Weights of a small transformer language model.
Architecture: LayerNorm before and after each block, rotary positions, no biases in attention or MLP, capped logits.
Training: a variant of Muon for these matrices, 12367 steps.
MLP neurons of a small language model. Each row is named by its layer, matrix (gate and up: input weights) and neuron, and shows model dimensions 0-191. Each number is 128 + 32 x the weight over its row's rms, rounded and kept within 0 to 255. Numbers have three digits each. A neuron's up and down rows have the sign that makes its largest values positive.
After each neuron's rows, "fires on" lists the tokens most often at its 100 highest values on Wikipedia text that the model never trained on.

L4.gate206:134123124121095157117085054175115123085142132126132073116152126123134187060106196146162122135170126119143168101097081125120110087090116118126092152158164102093087210113104115164175113143136151198101131155165181203111126200098069121126107068086140129129069100123128164104102121099134197123141060146110145127170122094142123122123143090115116098093148102094114105130132159119082151073141099120158108103095141096142160162178146083173173159053138201132124109142148162165116121152151104088115115157204074103182175143082131121159119137191112140134135094115168145119111146158101152139
L4.up206:114094100143167146145193159119132140148076135103156125122173179119136102126067109151088065146094134048140125121171170086162154127111086109071097167125161077121162119154152164143131149121151124089094079124113090150109146138128074139153125142159129133148127142121151118142120158099170070115143109123145129187110107091065113176031133140097161127158135173180134095127120092129149031084122151145140145116094130131137081126148201142129113100071094102162146137139101117126063107185141149157096134157187112210166178162119092156100088063160104149116147129133106097151153175098110108191
fires on: "y", "ame", "ight"

L3.gate61:110075101113092103062130113126147138099144159099120170123110121119122168100128137114079106148161072126160128071190131142162123157143112133137113190112100147124101169138120094163141194113127064173130097144122112151153117170156094185056079139107134142208203111131102121124055095102097167105094101156115101161084126147162109112064156167140138150160119109121128189188162069169097117102104132134157138143052156088144130175143141078151148170079173116152125144156121116150177097083112095113110079126082112074153105173161141143168089151175136150125133189140113109107181117082091098151
L3.up61:113103131120166125154114125118098082124094181176106091113118136172149174146178135169111095142143144082109137127106132109102150102147115136133111126175155126138150130130217119115152086086151119114102068095142103125118109167159115062118126132149159116064148153196167120142161175148098081180127089094112178109068107081157186156119102113133123092138095138132071141196156131132127112100082115161131149134069092164145143025183093057084126116163137082155099197134103142195084101166194120178105109154181154144128139144167134155167129123167122089137090132091166094098105106158102097138
fires on: "y", "ry", "ies", "ge", "all"

L4.gate496:110180122122111129128118061186170089110091122135139093087187101116161061131167113154172097182133098110129098133128147148092105154067167088082130076149136167140079142136091161122061151091123128181126172096093118161167173064115143116104158147159108086114143105140182109177088160148136131172172135085114161148137098142156047117143152118151137089146149161098145154107136130120092152119152091123154118117082111126091115115133173110151182124107140084040110072153115118090151114145136230149132152123133144112112126140143145084139165175148142085152135108093148054110140082138164194196
L4.up496:114149148098120067164143140167123138089095103142156117064192108151139125138185137151126097133094098149113108136156095124078124181126133090081100064119114144077114086157092092130092147134115189128134134091197149189086145151100152096072067094158147121102099110136120146161106154133161183181170151116197131130128114157116083139099146096123125127144127116155133102102155157105057104128106137092126068176141179143159153162090210114117124185105134111138063105050135087090129091153115149110134133118132113147183138107149129157195133119098165206120146178158169147137083131144097122205
fires on: " G", "G", " F", "F", "f"

L4.gate84:124155102070205123165117128112176159088123180103105118145116106094098165104148056061095136147099150139123177142186166118089125097163128099126064097163069131111133117098062135123102108140162175185114118119139102115079125128127135174101170129146075088152164139122156085119091159194161111166082159157088126093150198115115105091146152068142098170144133039132134125146163106152127162094107116143134134103121175175112128123190114066109194148161150116069147167129142142182137161114111132099097190117132123134125127130081112206126096131142097135108088114112157132121166177073111158146
L4.up84:155212088102144167146099167074099144086221118104179121179076102115136196117078065136097146166139113107169132083161142108118131117176080134150121116131136134147129129118133112112106129136090128130131114105114137130130166123134116147108126171146102077144142179138119158151141064133088179110131147114146060188163101093089138181101071121119118086117167224087124126157131126060147169150186099100130108113136127166139102124156155133174162175115169174122099048070195144162121122097144134127081092118144093169095114157116150148120144105110105126151118145117102075132176110083069100168
fires on: "og", "it", "ab", "t", "on"

L4.gate253:088074126098117100120140231099143129160082129161103048083184122116152112074103140161173138154082128155115114092157207142186125141097152128161100140125131123105168115102092160160132127132113102118110145150181163114137138135142058162118170103127097112105122061134161084139108105161126138154207074076105138124128100085174151170133101136160148158136136175118195147111064125160113153158145150126130104134139120183121092135125108182135156170121122043160079123074114130140086173097121172131111098199152158177116146099127135161097146104086129124102096133144120159140066088176088082140
L4.up253:151176109096069122109082076115153182143135102108143112121145176126138145191152137122083118101100157110181152100104103108104121145141137075142163090091176082097125134109113119060135125168169120069123156087098093153132133124112122111139120148111172123181199120104104121170130113157141107138162157216098163149110210142121126155070133139107178099155111159126118151081123152130130125080129214076149160148104152110079087151082165134123125147124185120140102118149116075081112055158179171156091091149104095116172154147092169077130208191156137106134172097137130125089088135137124101092
fires on: "it", "m", "ver"

L4.gate555:117110169066121141054184093099095125159176155142120127110172147115166129103135109111157114167163169171085099136105124116167158116095160084124085097112132121133068135184105124158132149123159105133186154126113198151116149100091129169183145140155109151107131135147132162159136101119153196103103109138071150141117126093156133185161114191059122137085157147138103171114140062113115072177138173132125136188085154130148118194112139084120149133097114144094150136132064144152012159119108161066072141101114117114061094157136149157112078102133085143142071115153103118158123115135138099073
L4.up555:128094137167159140212139106085148141140098111128150190089127160103111125129087106157091158149133148133121154125156097171088125145163167099121118196107127143078184122184093114140108140128091106163149092082133161176174052142096124082090159129120081093114142103184165147110114159138145068163139181127090134062080126063167126148182131095108186162131171130143123062145107111176113074120171136114125072152133092153075072092166122122126055170180097093111098153114090069140130172142105085153103085167124104111146094174147124109147149111134166193140136151133104141109125100135158104165
fires on: "9", "1", "6", "7", "5", "8"

L4.gate641:152152140146158165145086117135127091147159184134091068167105127178146163149180101063137152154139123109158147048160117142123095126110153156100068122132085141074161143133096147107132129068131208129156102095111136131147116150149121101162145135138069061105139167124087104138172163134161081145136093112160130055139101167072096145122091111154199139129123102110183127127089099116130131095072162131140175145169100103111097129118146110152107144181119156113204162111093160100164134107137063171055114122112095069080158156171096129134161163126116147110108168131165154092135140058110101205
L4.up641:131132148120136121187107158171102143109119090117151169097161119109106116147123109076143112104104170148184140151123145146101100105098126138145158138109146104151123156095169194083159197101112100191159133072120160201144128107118090141152186158064088116157099129148124122060061177160185090118055123111179174128082112121143174102169133091109084132067159129149112142065115162138144100079112104136184123141069099120080166097126153141159105125141140147135112082116134154094148138153157113109115105063092160150117158103218205147150068125160161156152133087115090103155136179121155131144
fires on: "4", "8", "5", "6", "7", "3"

L3.gate253:179164170127141118180143086204151100139114112146112162182157137148102075152106115087136108118140092138148083058130147114152187108096082096130134134137172174181109107131162169113157047091162122109106096081109103163057127208133171110056113110161130110078164152120095148099167137149161112151149170115144147137086143130107089115114169107117143130142107165111095157108111089132071156142159108199113135144127115163088047124107150123116139186125159171134084130112187185109169125155125087120144155125166131149126132148086162146160075141141105066108129048125147161102127113156105059113
L3.up253:130097125123142147134095108130105113152147140158099163074094146112086129129142097120150184143112134142115114077079137077140155128101143129108155128148125157118113108145075094105154180160116163140185084074156149168119208162106121173158125162090121107111133032163060168116077165068097152125122129086186164145102158100040128115105110138119148135114170124148067085141101142104070171115129121183143143078105082117124146138093139182113169120129178125190136168116131198161217149156053092144168193121137102132109116126113157121155100116161117164157106138137097184121089086121137109112
fires on: "o", "en", "t", "'", "ing"

L4.gate384:090136087108180206087191065127150110142119159137158097141182089109174119142138087152198209066158126158166155126108089137085162143138177111110121086119101120148111106105092194061143145130123114098130114089070087186074146106124162135140122080109155080182108175133149130177164124084119158094119114171067161154140136122132147158122141140080134180142195130153060105105097109140135137138072090157140113120162132064117147183105142130133139156179146126190119151123127165132101169135133136111102153082106063139092143122096105078109127174164133125113155135149099112145104129052149130135
L4.up384:144095150168139142105094116107158124110183128124098107114075208139129080059132126152102117149172151123171172089085151147132098145121152173071112097150076145170103126098143162230174162079130158181108108142174167112148113123121156138121126144149132189161133104103176166090093135161093103115165218109064086118150167136069126113119105135120134146128134148138073071146159078088092093157123131114114090147072182140138200110090124123090168116118138132095091207119083153179105173114147122161111138102128087153122130133135155106156110132079102190089096111113138113169148138126092094106
fires on: "0", "y", "k", "4", "8", "gh"

L3.gate454:193150169157101165069123090114162125064151147140133145104132099121128113157094137122160157114100124127155177126131163179121148147138188137092129095092136157099074098118168179187122102109168192145123070135155116130167136133142109117132129136083167171099093132116117144122110102098106093159112153147095134148092120128103078120162139130025137142122149090144147109144087135154069079113131105109100025112111093168150089078122085182102105113125151114190094128153159054146147113124120186128172151115119130151161193095147117154129154175143138104175099223127078105138181109189113151167
L3.up454:115113173060117176093149136138111141124158102097105168088116128170132121120178160082134123201089085169111107141184147076128108122187102112123107119063079085125150133110164174118085187093110157146149144176116132093164082152090083167118146124120142110120128172067091099128103197147096089120133153097142130124097124110139183123168116142118163102159194152123116125200126129111154119091178134163129097098094209150160142122156141137098125098121050114145087136095183102194150136139075119119101152122195137136228128126086111110161138133135110088100118154146105095147066102116073136100
fires on: " or", "f", "o", "ort", "ter", "le"

L3.gate492:113160194094141129194168160127156131072136121108106119048096118067134094154149091107081115141074130115188083155171088086101178075089102127133163141092121122112035113122151169132129125098147124120094052170106101133137130175156149153097163154125141168101106160146110157162145084096124151108151112134118173123063134102049144137115141223098095118131150122136106100149120127079135128107097077160117168145130076166164098144168177204134132099105167124181113156109173136158118114114098109171168169101119123160098123149127178149132124145132151094170122123114140134116055159167190137112
L3.up492:119206234100093172142166123118188091099113136070140086065137106086128106115143175124126125169150081116118121089138088114113171128134047163159184126163124139095078121170134122104112113150127101084159105104119192089171104185179150103115142158134162139134178116139125160148156152077130101048141140154125105164107107100075116126112132145154088130121181169180134129172103188102122095120132138158175130084090130124107129116133113137128118063113133105129102130165133114144166188128129151162050132073138217134116078153118095150101098150178114118117171152131090119136105092111115097078
fires on: "o"

L3.gate208:063151110140132098137159113093135177111108086069053137149126091101171082087126138156092086195173176164134102096099160152182136149128108090095145136131123128164140094128103112139131081184140125128108130142164131065089189103119049103134214140197125139133108139076106156140174142184144118132122118149138161066115087176115163146159139125083062177156102156125162161133144082097135081187124135167098143134133196100116130132127162143170143190128129102103165137148109132127117106145103204106091111097090137135118125056127169110161111055088125160162128106140140151101078150105104142132
L3.up208:065113107149175118160143160110124130150132105124145094101155140099136160118090204174147145116115169085050159137116115099121119101137119108129110164137094194088139164135128143192123081158172119167162085127143167114099125134136135203070133131139106083201035099154199146094080123162111114189123170120166109167148145103109181135146091107099139167167148139120088108126103150136138144056129094086098108112116110161118098138135145086096139141204189161158099191120077129098116161163079109065147146128088132141102123153108189100135173134118109162101142080111140071167142090162127118124
fires on: "ud", "ed", "ate", "v", "it"

L3.gate305:140181168158158117111159060083143079150165153096127106096144102138141090157124127127090133144126110166122147168091102098056127104102095097067094142124168072134121127147160170146144120176163130112130112124146199081138109114168179223087159085168168057085115107123085116180144106148140172164155167141105129113067112107186080192170145114108106137117165078127177122099157151168096135150147094157174083133155158067152100105106157103110122116134106114122104140123152133083100105198168153095175141120156155117089083143097144145148146113158144158098103090065121172137133138145049141123
L3.up305:138138134159093132105100127141055111130163157107089119149107112134162132116113171068141116118088152111097164110133121114102111113083149104098132189161127126107142180066140117152121109148148213138125124118138159139141114075174138179126157155138104147115143147106173095161115174122144086167140163095139093153106137163129148063107152104134109061105145141146182143147148141116168176209114137153133150156157091132124142113088125129112137069118070082128112174048172190203151119105148123107062120181114079072132175133104112136064145156198153180030110140074098099113156096139144101156
fires on: " E", "g", "E", "ort"

L3.gate639:155140155119118147168113159121169129127171149123083104138119107093154118137127095139094140135154104147119061118125195143203136144122081133136131123186134074160138125123065159109177110092163106139138147105100112118106139178167100131175125099116089114151126124106151068121141098044065112109135191123157112139142187138092123179136070137166160098095075172141175121111166148150118123080117178136164137088095121142162082082158051115189197142160146120096084137169129125179063158156131141154078078094114156107177150096066046163158140133119077109084162144138131124144136170162134103122
L3.up639:136161084155092080124109111099188184102153188081129094124119115107110142167077110131114123165172157116157105108228162136174142130179149124184149091180121112129131081157112134118128068172112070082097115115172129179107154106141100116165105128134100109120096126093112095163124100093187199162134104151171121112075149141138049135119084219178104089135147124115108194145089172188126139127121107107139142119126085149104136157138131126170176148175126143099085162106114093157132163136197137167100090089137139093110123163164119125137089133152085087127137140105143071097126098144147087063
fires on: "ut", "it", "ess"

L4.gate97:095085177161112147148159168177124149141104137080134163101090104109158139113152136104124113140164157138148122117226105102209122178127110112157167173139073087142046107142150076063125113178099131122038070135136110144116148086121109159162096118126186162127108126145100108154059118113148165109133174105119159160124110117128101135115129160127138131136079132177164095113090104118083157152145101122076184115121089102085123149077144108114162114147124119158159174142073115090116104085132123096206081125097066158112139190141158191117089172110176114093179192122135114161118120159115131131
L4.up97:138133110083109153097158079128140180070104155104138081139073104127114119163120106132121184127100133117151130212103106086114109133073152083171115161171096133143118101147055091118143171186142116090138074171109117104125102209102120084093165168163047147164147124104109148114146151128115146113114156075093109117139107109151141128111168154154125156089116140126126161180091135157129162144144165147155113149100113180135106129074127129119124121055117158164160177068121176134116082129140151201025106161143147123112133186114044149156096103167135087174128152090147161125148110168164170118
fires on: "o", "am", "–"

L4.gate271:190146104087161126195135124171117098127132168109141098134181144163170094134097140086119183116095096080144121117108091059167160090091111114130082178088081178137126121117098149154126171105198147074104103102150098107163161136136107190118168097139113151142189152101188169123073156125165165117089117144151120123140175070098143103121157126154140100089106117111149145119040125144152124118188134140104104130191084156177115103103090182183180110093101149157058123144121146126153185147158130077129132106073138168117097118090086151124103187115097104163083132155146135111068148140126150101
L4.up271:189126179112149171123108173095124110158068084088115134147187167137109147112203086146067094119089071132105102128098104085143105146177108157146158099162136116107115101130165137034135128120068152172124142096115189132092147155168136137107099170111206173112111189125133091065146142114132163114174108141146152173145150145161104109108097117146135154115168118115100146119150115147064164150082109185088109080142173100167127124159109124114085097130088094096133024135189125172170114147137144145058138096164155131095147144094146119181107177133158095086139095139149118106106138102114154124
fires on: "o", "e", "8", "0"

L4.gate405:148156110117137109059146084120140124134126071205138139158121112171088080150155097108063159141088152119165141151144033143144158105118175119144129118133124170051112113147154053075120192117213089116144147099071109143096079140158110133119154087120168173081112153125087127150146130143100123165096117132139131082147114182114136142113101094111146142135125102157156121115083151086070201153149134137139144137143102147097157119139125149090133090123188151086190117148095110151143127119167149145114123149147108073088164057142178117176092087113118123227133125105130144149129146171084128197
L4.up405:114105125122119121158088100192142060132107073139146178156145096187100116113126135084071143102108161110146128155100056122118131157103138113130111122186138163097146092191122087065116126151206092147133184163093080186101150109160095090129157095056144160112134087117132154150091153141141168149109118137114122139138112186138119162138114113156130109096126102131130129095136154120052124220119090158141181141082115111113145203113117098079130094121120059126181127145136154106137148137193171112120100131137181111072148122158171099186072147156113194155071081131173150123169114126146120148
fires on: "ic", "ric", "°"

L3.gate426:130124165103118113144157166087111162127201118166117126175150054149172127159096128148112183153151098112113114110124113123149086140090148089100046156121097117106178061140113131158151132150082128112078149171131160164110164138161075067114105119060033194094114126148145094154156131165129107104117125115121128124170151101143146096173117127172116126156114134086131173092086126112114114122083129109130154140121188130152110192101143089154067138120134085118110159238124109121085099146102146184131133063173053144158098210160133167166134113106138161153171148112154117105113098107115113146
L3.up426:122148129162084121143168149135090099154140096143094146117120125151167089160150093153155074122112146117199158079145097148122203163116121102121112172122128126112147189087096146085127110155068183226135151098132125140198184138120158114118105069130148112191115081134134099124135122166088110130147131066082145196124111138120195048155131074067128149099115123159164079106185046121180143083155120112094097169152093106127083087127123185180143159106130102159124127087114157092069178119150123161125154081159143159142101170082130149151134139105128115150091138102126122082130105131114137138
fires on: "9", "4", "8", "0", "7", "5"

L4.gate150:069138126210093127176084092106126174141171101157192161086160143105140079150104129074151119180162078159094127125100154156102112116127116125143128152142156123108083121167065117097101117130127148155117128083184142175148118148114097134044101133176108112084144110175154111159104121115097158081156103160167163131115122219131105165081152087120142144140129096148113197163173120148113098066161123087138121123147137129105115143051145095175096139114155164161085142069124085101096154092158112097181091104098131130170062164142155147172128176150161125134100172123133059133128119182092138157
L4.up150:085171179088151110152166102112151193085164116147130134116093170146112122148155146137106096160093106158130141135112129165124111155101152124103149109187144082050155116178172129172114195109128173097127139100124126171090164152122094089120074107177192156120096081128164120091097190150109156088131114104161131074163172144114113129191159120146097163099112076155142102171124071106107181172066069094132125147154147150087161109086125128119111109077106074112177144109164078096114178154130123098134134141181106145127063151085141125176118082121154139080156196145102113128074110079133166096
fires on: " G", "G", "g"

L4.gate2:130153054090141211129092171132127097173106150144104141144154148113129120124172124105138140144153190069209122093132114127190089142055128092150137130100106073115126087072107163138125136096124137108181113109135134107087184133148050140140175117147139064107114109151134075177177103199166112100105186141098110123157099154117101148138069070128058143128176108118126142147135059140124168098093099101118091108149122127139113146134080108147148145144110113099123150121157173173128129157197105067115099138053107131150140096194110170123156166153153172145173168111124144148111084129168128110
L4.up2:111131150069154127140118146157167188079176117157184145095118106172145165206044135102119068115059172115138135120100112197131115128142100105120158104060102126159107131139154164121178113103166155174073115129131180137119154077089132086118121165156109110091126146180106073086163162075135133112109081123144094157140127124121130109119078142127123168103190158123047067116091145101105095193097119106118127170115111119102090068182106184175174090137186121147160144146148132132121081076124143129128147173118081115109116125139167109182149144150113172103149125130086144131147104111197136121
fires on: " (", ",", "5"

L3.gate422:131143124145103137086113094116063152088036124144116113177097112115115123172124101131167103129202159117154122146061150101109090081121145140134123144117083170089160126114084175156140128165168155159083160117110158086152156126122071162113134076143168129146143176148140128141136103153109189120105190103154182082047042089124061102107085163118070149124133119114135148111071112110174137147138107124126178135130153122109113181119138073057127167150144121083100135093111145069107149181150146147151135124208124110125097133113124097148181168128183199119131113132157171139124152151089156169
L3.up422:086114165115124157134129179122116152186097179146134106230116065117163098130129116157127091161084133160114128129139116137131122113122124160125175154149103109133098167072091108171154136134156166157102163117070144073124114193157146111128122174135157120144046109140119126120126190175190118095113153119168122120131136085173072153132129119090109122111073085162180140156123159110125080062168133124122054122135156122150113155119093097097113130103183082126130166080105149110172141040123126153044088180120149143070141164149144099094101190132157106140149065144159089154112150143100170105
fires on: "0", "8", "9", "1", "5", "7"

L3.gate15:121154089150087105133154143110099152104101128113072135130117126103163157127123152072124106163188139143130074063085119108143154142116158129117123117109125084125110064107158143163157182159174063091148156181085162116100116116092213095150166102119161114154093093158130158201034160147091185160096142079110129055125136146116057146140147122140115134097124140140182172181192077172120123147166172125116067183102072134114120179119128140090144156144150125149170104155118085131156168135096129155143151127166145105121076086092167102101123170137119181077106116106133148099098114142145075132
L3.up15:127086197148149118151133074110128135100121179164120120148067060115157150178123141124100120121090126139128189094173061114157142086102040130167119163102102112109148124128131151145178137114129165113134156153147070111165140162171143154178117155145135161100169158106155206129147172073170112100142101142106106133130144127137124126145141159119191095146116094185161117150106071124149114138131109117078096096168117147138142117190127168157159131098068133074126137149110084098136191094120092143049087200091071117119094117155105051160113108120118216131125121109087118166136108167094168144
fires on: "ter", "3", "9", "c", "7"

L4.gate111:127178134112150219069205117181102110145190136148148046171157056115146165164120141163135116088136156164104120118137103150144144150146096132093094130077103140102115069102145139093129086142112064156126144101144121125100069110111085110094142065130085115110165130156070139130104119090099151126121106180099097118130150110166136154135111102176134087154224158078070153171157098147137125151070132104102134107141180157152138142103147092126095168169205119173092103097139185102115124177073130178196146118144092132134150149134139113160142170154145138120143095134115151078140102108141085108
L4.up111:105140135109191223124207168160108110144119094181111116093116097105126132131170130119148088111144161094092108152123106133172104150113115165074169150127097099151083093116095181175132159087116114150162118065119167119108156112122144113104147121152122070099097142124155155088082106104104120165175134117119085148146137074057110082144139088046094124176191136062125147170181106124135147139159119115140130136158134122141128103175200160095126115143152133164061157120165175135125018153168145147135088088089159181106113132129095148133184121146116153180147110147113108095122124127163079096
fires on: "6", "1", "5", "7", "8", "4"

L4.gate228:157116138081080167092110126150131140080081187132169168097114100111121154097122104158103185122181073124106072181067091128076143063160101101124137089102126124133087064187146147181096188192127231123151114130133161142133137101148138137115102100084094130130125134184143158089103127146177148136133122127166122089149127184077083133107067093143142093088153136168148139070116190082092139103144135135157162181087168163137110139163087130136130142120166168166104087148135124091104144101124148126106158213158162124146116100082113139127147083162137135099179061147150113112107145145148141111
L4.up228:107112138096121103194096168169088166198085120107128066144128141124098090118104080117134144187112145173124104108130162107125069126090089115160119124149120103088144139120107140118169048100110131195131092125102167125120064165100131171172130129157097120150151113132136112129111195189113138131152141154089111107122182112144144140109114082154116124129146119156108130192158148151083104087127133092119126145112097186153126196065128176110111122050103097141133122172139200144142157132137074141129139165154080125169118106046154126040148119139149160118104089044116147157204161143158171118
fires on: " a", "y", "9", " ("

L3.gate135:138098178133144164154161148108162130094156116194117151123158094107106176173064116078123143173145139101131122081185141136127138150107077208138119136108133136113155145119141174114131132179192114102144119161144104159117204178132128134179139119182134126050117123141124097136135103119120088120109111056140160102107125104100158146100099122164115085028110121090130122097076147064136143041120127112190113132094134179092153131146133099131184130183136120113143156083090154185104099109132120102120076087148154054155155145147098143080154119129112139108192164086091141165158073145173165114
L3.up135:091069091075130168147102193177132085083164169148127103161147138127106136169064142118169155189148171121140118035164134144100114119080116178132141130113091126140182111137132113109083087135173104172100175091175198152115151193116067121133149172136160121109147164132155085187127154125107128091135141165122158121120094125159119131090136134163125111088112117150140096136084116076140103162058117088105079107133057173158131132139102120167150091135103125069180156147075122118071141156161091142165144108069128087186130157092128133088148132170126124110178174137136116135153057158133129090
fires on: ",", "),", ";", ")"

L4.gate468:121083116126135136152168183076007119143114105133163172127124143150136109144134139096144125088091138209155106150161084156112098162107089135075169139099202130162149112089109070089151165147159112155081162164153055110164092158156134130091120147139168106127097158096169100143183111136124185141120141044167152095137131113197148102065079150144142133077092070163162138141139124128155104127108129109121143138121076164111088126085175150146111122131129102046120172188141110134174112103116101146126126110099123119158143106130133084166154203096122149112188145161118109147138114106095174145
L4.up468:118113124150176168128136129134170133099095148081104144199113087120181109061140068080135103174183184148190150111076127162154124192067161125107156139106108113150120164098102147132134102127122117146178093178132107198099086149111082131086088131153141154117111162108135117138134109127120114172113198134140067128135132183111127067095100104141131083068133154115144117165102100166089117191173096100101194095096103093129140143162129162118180150135095162085155102064188120113164144171143127118174149104108086146154132151076173141156102128144093101114137139123128168184066120105070170119
fires on: "ic", "8", "p", "R", "ac", "C"

L4.gate601:118143116151091149115166137106109110133157077078127135167142176169099098113142087055146143113172156082078114174142109158140107111116101094089122106205139113090139152138142051110104198131099155116192224124122087100128102154147114176111153078155133051142088112165094108107069182145151163101155168091181131122103167157131097158075158102095126088127114155142143136146132162084121182116131081100124105094157095139142098059126125102144140114129107125138129174119141136092161162129096070102185150123103169169130111131140178127170093172194111130085084167161129100168138089155162109166
L4.up601:072125147148179168137150130158102151157124164125188122127080133127152086081133080111118116091121062100124151113094100162096105137128161163154130107132131201125108145102109147148068059079120123120094208143113121154135111145126150109092139111142089175147111141148186153093110113099128188116097123131140089142190114037183144070129123101088113106131114157105156153103075124112100097098145149153118194201068174134169183109136159151140074124087119140148176149136090171146143109089174098169087107188135150100127123141108140111164150150135146118149074126166198127102047109165109081147
fires on: "0", "ar", "|---|---", "am", "im"

L4.gate252:112115125132127140153105073109129067096211102075151180155111109127172150157128207120155123072183144098179130160124178129121116087099138135113112174096125112157054085098112153092159180133123135140115058177085156089175145135161171104088148091137117107114132099131164108138152138068166160091081163096132129106106160111136110179128126109142145140136192123097127138083161118109160161136080149128145068132084140103134143135112098133109197141150152128146148084080110056163131112101145131147120117163108195086101145146105093147092156203206183132182078076093128123085120110128102109124
L4.up252:065102097185157154133138085203113118084198167068084126126126100141097144137114141105145058114158091131121102156108128164115122099093170103124124149153135144136113121123125162180151143153153120141118083128144148084177074143146149104122159132112137131060121123159138075121069185201134145114123127102133162119125102095150196057103150095146117173026117117124150118136115115179133190115131108148162148158135142166121113149068161115103069113059142074143176096108115148144181087123094144159147169071147153139114130163145128154066107074116213134133164148078106116158135181117140106134
fires on: " E", "E", "th", "ro", "3"

L3.gate466:164144112165178075120152070120130166136147114176135128113137093129139107117116088102110117175129100168220086131113132136142098141142107187099117144159111098133088118143119150145085154064139088146104161135133111157154143102150110133140140038123151182066104104170151212180064152137140100141144079096094064185217135142110118122184130110119096128090126071078106120161102092141103200175152057154162106147132155133112158102146110129203129082109084072131156153166134128105120136133106174131156084158115110122116136159163101088130160114090115121103087106152158153138100068138155161139
L3.up466:110167113101157120100022118076148161128136097065145079132080111152140131076133148131140080071172134163168144168111129193114157123130161154154105096162162114128107121135084094164151113142085153111187112093127134150157159124149112136150110093118125130062126155155118171129100175175107132163092076103104163139121073143123151117135064144169122076128094142111171117161119125184104110133075141099052075132116132113032108172155151114086137147147112106183131151178158151127135132102109143162124098152090045173200145095122156083178147127118148159171078167167140106128145107118159115090
fires on: "u", "re", "ic", ".", "un", "r"

L4.gate331:126114164116160171119149068163111120084136156095136045161098091172051144150171140169093152108160092158137119132148079166078172153126140105147102162127180129122152127073119145111126078183102069111131112131110116155149149171146116052139132116159198098125172147044053153116164086157086170158131137123107093115176138169133171123076149096092123161181126131111178128155136082126131141091126096164187138177152130108162151137087137090121159141096131124120171077158113165109104138102175109107152069189090113078140071116089154152121161124173136110072155095080124122125114142134118113147
L4.up331:086128138160151109106111154162135130079112139083166112141116139195165186071083161102065090051165141082149170092064190075117153153160176108162079143174055121120122142202131148069182180173130138100088137113151153178103105086126143119132131132122114114178154104100136119186099147096092115112104150102144143177174121115132131107171143107105113126147102105174118138160111117165172121071105131146091124105068132148088095101161142099091082154093104129143167161185122114142121107093120156208141084163163173147091096160097168087143141084125137147112148150145126135145107172091097107162
fires on: "all", "ce", "y", "A", "m", "s"

L4.gate497:105146130123139144155132074076094138094149056128145153181151136152130140105116139118096154162089166149105120166124083136117110142220115110104111179162141166134162156110112124148086146133142078107084112147095113146159159119173101143144181109159142148084132153214140128116067145114073144113152148097159160105143133076092153104082112065111121119157189152163158087119174154098090179134114074111096122122122085187049134120156074107097116097137103079157108150120182116126186088127103143177145119159180090156152115129079147072090153179099094144185118112141130058095158085181149103143
L4.up497:144097081105127110091127194171093128155113137136133153153127097145151086110121084111083117103129130173136110132080129131120163125157140166145197190086117116117173133096130082096137080125122138184112105162113116171110145076106149095104191090082156103149130170059154114107100133172141113179100102121128163127144160158125124123145165192106068130142161093131114111115036167156089116156151132085118119113080152106080116163126118129092199095167068120132138115164146146104142082138107184190131124146101057108102113121074155134130123154171159130178139183172196085128136191187099109066
fires on: "ic", "on", "ar"

L3.gate380:142061155172148133159117099128148124113139148130125086169203142149162178066155140117094111083180168169110136180090146095132108081088134136124173153138103200139162151139149125163119139140092157224177145119131133135126130156134090102192127102120124104126098058111138149117166141127193104075072064165120097135082108120210075112112101119156150123060118155168076096158111105153178156106160143136120133098105126105119107126108135112109134102156184124136099054106161123088103108143095095142084086131184105141159076129114155095162176092097152150103144155158123080058160163107137134124
L3.up380:187155182163112143166120159103112123132119139153111112118159110116140116071163163119141139164121150205069150129130128094152148152135139047125147120080100117140097118104173163157137167084077141119120115110161184143125121119114152128143105107175147085140157164149159085110101107103139156074108147109139120157121119151099129148123117182151108143171101118156122194131119128150132157104114130207041139137157158102105114055075189118107115108152084129130107136092155062049124034150133072169117119142088149199161174095133162121146148139122104104112181161154103147121068155074079101200
fires on: "1", "2", "3", "0", "y"